python train.py --num_hidden_layers=16 --hidden_size=576 --num_attention_heads=9 --num_key_value_heads=1 --head_dim=64 --intermediate_size=1728 --vocab_size=21823 --hidden_act="swiglu" --norm="rmsnorm" --norm_place="pre" --norm_eps=1e-06 --positions="rope" --rope_theta=10000.0 --rope_fraction=1.0 --qk_norm=true --attn_scale=0.125 --bias="none" --tie_word_embeddings=false --parallel_block=false --init="normal" --init_std_qkv=0.0264 --init_std_o=0.00466 --init_std_up=0.0264 --init_std_down=0.00466 --optimizer="muon" --learning_rate=0.0149 --lr_mult_down=1.5 --beta1=0.93 --lr_head=0.00954 --max_grad_norm=1.0 --warmup_steps=102 --schedule="wsd" --decay_fraction=0.866 --decay_shape="linear" --final_lr_fraction=0.05 --batch_tokens=262144 --max_seq_len=1024 --doc_mask=true --train_tokens=1505000000 --max_steps=5742 --dataset="wikipedia_en"
MLP neurons of a small language model. Each row is named by its layer, matrix (gate and up: input weights) and neuron, and shows model dimensions 64-191. Each number is 500 + 25 x the weight over its row's rms, rounded and kept within 0 to 999. Numbers have three digits each. A neuron's up and down rows have the sign that makes its largest values positive.
Before each neuron's rows is what it responds to, as a language model described it from the Wikipedia text at the highest values.

The word "in" or "In", usually opening a sentence or paragraph before a year or date, as in "In 2004," and "released in 1999".
L8.gate1094:510495516511488532498489508482496456485506472519485512520549519506526515443509494532503481531458485453499515491489439477481490477441488489545502500484495501504477523504528504516502511464553526521499476459472491493495533479526497504497554495509487520509552475501492523505529526476479451525508488417518545497474488546512491531512492501534543478504528488487540468471458514491518519529466
L8.up1094:516491503482507486500515497464493466537526509525481496480510498522494480455526499466493517503463484517505492454483502505459474473466540465532491554482485499494468471495495501494464514492468496488469493506544475463526492478500539479492516543542487544502536494524481510500482519501479505486529490456523482531510478486509522524476507520522533481504532524516543517507474483494519492474503

Word pieces inside proper names, mostly the middle or end of surnames and place names in tables and credit lists, e.g. F-een-ey, Penn, Kenn-on, Bus-ten-i.
L8.gate728:531451556477499529490478517534496495505469465488554523502524477463543524504519485524488486457545504479492526475527491498509471517468525482483534513517498465525481463480525557508487517525550500488486555478481482488524501485472476500480545491517510469521484506477487485483516491485517503546520520507468517491479482509548484506485479471475502518485533495509510507461525496498536526443512
L8.up728:478454508469483507513484485485463543485508545515457510446523530506431480474507490490491500524516554454489512496502473481505559504507486533487489498482509499483477502505507502547508556477489530492459467474502494506535509485481511477466478464491461537533483486540500522499492530445479475481500516527535496505530483471530514499509463490498477514526509517472511530517480485511502536467531

Final or closing word of multiword titles and names, mostly song or album titles in tracklists, e.g. Roll Over, Jam Side Down, Walnut Ridge.
L8.gate922:542480458507477499468497534552565509516482495515505473512508528535519464514531501503458480485488461456475525506503493493481555551511453488484483462485491478498483506514523507457469447467509465566492461514487514507502492484478498485492490507518521490480525483517533472492487520544490498488474471439475510508483502501535498509553481499463491544487471498486529455527475520494496520508520
L8.up922:479497490499517531461466502503488482484517480528463556489454493484497506515489490486526539509502494491526504516490461536519533529495549551497532493464491478541482498487462496489538519481484505465475529491474511541493503499483513470447506524507525490518503558497516458506511523502527514519523515461458496534517503513502497519477490507482516507517498472496507490515471505493498486457482

Word pieces inside proper names of places and clubs, often in sports tables, schools or venues, such as Rath|friland, Shrews|bury, Os|asuna, plus table pipes.
L13.gate1174:457548489523490547534435502548488527503501490491528516514485501527497511518480449516476508523547491479571534524513512479480488561505531493556499483510526498498499544489517477489481499502519563471526503535509504506463490510475505536533483463497517502532471498519510557485471457509508497509495497471493484460497500496466477514497501474526512549478487510496481488534503452512466469458476
L13.up1174:516523518565480559504482525483502510475461499526511534494492496475520517516522517487503516461501524521502511516496537464519506546473498509537521502537514490495502492431496498502516546494505500499525502478512508538518493519508501510426508455455486502508475486543502505509508491482479458482518509440491440522540470522527507509514508504555522529473521538552496474496491499489479510495471

Prepositions opening an adverbial or purpose phrase right after a full clause or noun phrase, mostly in, to, on, e.g. "murdered by her parents in", "partnered with Pabst to".
L2.gate237:511484520429461541529482511549520458512495601507496442486525464526522482508501497535502476489484507509507537502534510532513494515493471509484571493522527494530523506512465523541474495518525479487503482509507529500489515540490454485507487528460509545533503551461485487466474523487482456520531495476471548520472515557445491542508493533468483509514505476483506504521497503472484527513485
L2.up237:504498528459517478539481480507503514460541522499534471515461495495482512515504476502507516492488483471495483512514457500514503492505501506506485483486496503474537498488489477537463484520512488483479516449485512483433487520543461497550468517530545508488519524469509484554484508498484554480490530466445534517474485494511492509525484514487540524521449510555497513467488484505511466475500

Continuation pieces in the middle of proper names and titles, often in lists, e.g. Tw-el-ver, Sp-ars Sarajevo, Bay Area, Washington County.
L2.gate1261:522508484510539487507483556516514510553523489502471506486507507483503548547510535494499499487514452534530542518481472477465489528508495488474486447456483496506477468493547484461493512495468483440489511502478470499514519451510528536500491484513468526504513477519463479461525508477475508495519517457517500536529481462519426449502519524506510458459478481503490495474497515520520466488529
L2.up1261:481478470495523466481475515525508506505511474509518507484536521517517538499546522521465505534458510544523480474500506479484493523498514520496438514491515455474508465479517490484483487479533513472448525508530509457504499456510533530489518495469458472505519502479547481457438487482464501490503501512455539523508508503514490497513482486495541472485509499462534497476499531465493487507549

Tokens that complete a near-certain word or phrase, such as "of" after "a total", ".S" in "U.S.", inner pieces of names or numbers like Mé-x-ico and .28-7.
L2.gate1615:488535479508513493499485535491457484477511510481472493478460451502529486521480504461511470526523490507471496506485465486489519545491460505501495482483493519524482470482492490515482480464520472518523504503484546556484447498538540459559523500456543503548510496516477489490516475541491467504519460483536509488486501507534518511515505472528448478522512571460482480512501508469436505511535
L2.up1615:491500472498498472483502482506489474481520479502485493503506471504554526504453497490469510519483512506497512467456539476488501505461477542532540483476515520521446498484466484512489528515476551549529520509503517549492491535526498444485492508489461506501534556498491546477523534479482489489468480485473516519505511511526542475523506463461537515503501497500501556492500472502497509533467

Prepositions and opening word-pieces just ahead of a country or region name, e.g. "in" Estonia, "of" West Bengal, "S" of Siberia/Saudi.
L13.gate858:498518501506502495528521502511519511499496532481524488518484512453504481524486548513471499507476516480465510524511496497512500491498511464487498513496508522493527509491451493494523476486542534483529524532545518463533465492490530486481479507464499490492529539488474510467491497543504457472467457495521473452460507475482551461471504538473513501511467470494504480493521473477519532488469
L13.up858:513456480490459500530479481476542485484515511489507516535481493509499546507483520506499494480489531476508513523455527450520502505529535492505502520537518544463520519506493505497492502486468501524431439474489506484542486493538514499438510496469504457525573477513468512479519540487539490480478521550478491508510514511476494510459520441496461493446485493476521514505517501469479502522512

Capital U beginning an abbreviation, mostly U.S. after the or a (the U.S. Navy, MGM/UA, England U18), plus weaker adjectives and of in University of.
L8.gate935:472503526503487476509468525523502441528515522490540503513504480493525545478495482487494510491522490487498517512523505487556500519495522495526486504490506513479500518519536425513510481529505520507480507545511499540477473467500478488487465482476538496508509476553578510484476485517506475492483523471478498475504490519490533481492541485497501510470514485526516529515499494489551454498534
L8.up935:472463492501521504531512547478521475546514511479508492482508474462518484448460522486480530474483524449543499523514523521536559498476475472496495539520512472481480477498551500476549487507500509485507504480529531481527503514475498531525499522515489510513523451496509463492553566532471502491536496513521479527484479493526500513509486511462503444531528485527494518508457520551489505492502

Word pieces and words just after an opening quotation mark or bracket, inside quoted titles, speech or bracketed insertions, e.g. "Dean Br|iggs", "[The film]", "Still Ball|in".
L13.gate1259:468525478497464504543453479541499500543521442502491481455482466475514499535523519515479516511543523514500512447536524490491528471490465531498547518471502486510463483497548519525479510530501475516479493525540521486516537460495493444496506473464464524499486514495437432490480512505491479550497490496467484463534553505492528497494509497486494476518437459521488459494494495486496474550487
L13.up1259:470488464478454546499482479495443510548501437480505492478456514491500515527492526508495554520523505527524542493527524485522527477452500517458518496475489516492481485495510523525497489509502474493492503502546516466510552480504469499468525498508474531484503492490468463467464469529469489541469506534482518485483480524502531530495488517494497504488473461529471484508494496466488467529478

Mainly down, up, on and in as spatial particles after verbs (walk down, close it down, lying on), plus mid-word pieces of names such as -ley and -et.
L2.gate1471:505500498520521536473508537483525538515507499496488518489484505548471461544488511515502465519501531501498518491522473479473473510493446513450492489507497507520504484468506521437526476502529473505548508522540493505513506488505495492487524521486484493543531497450491500429523490514520492498483519474502517482538478513451497465504489501501502539507425480495558510495513443482513491480504
L2.up1471:515499474506522484508467540507463495452572475542493500482463540505488481499474474540495451476505485495480517485506501546505501508513497519469457517520519460510535498499540466467572519473478496479570487468505463477481501492469523507534503493486525487517444481477491521499512509487494464501523534485477515486438506436482470508555501515481513517504477518498513487497519491472495498457494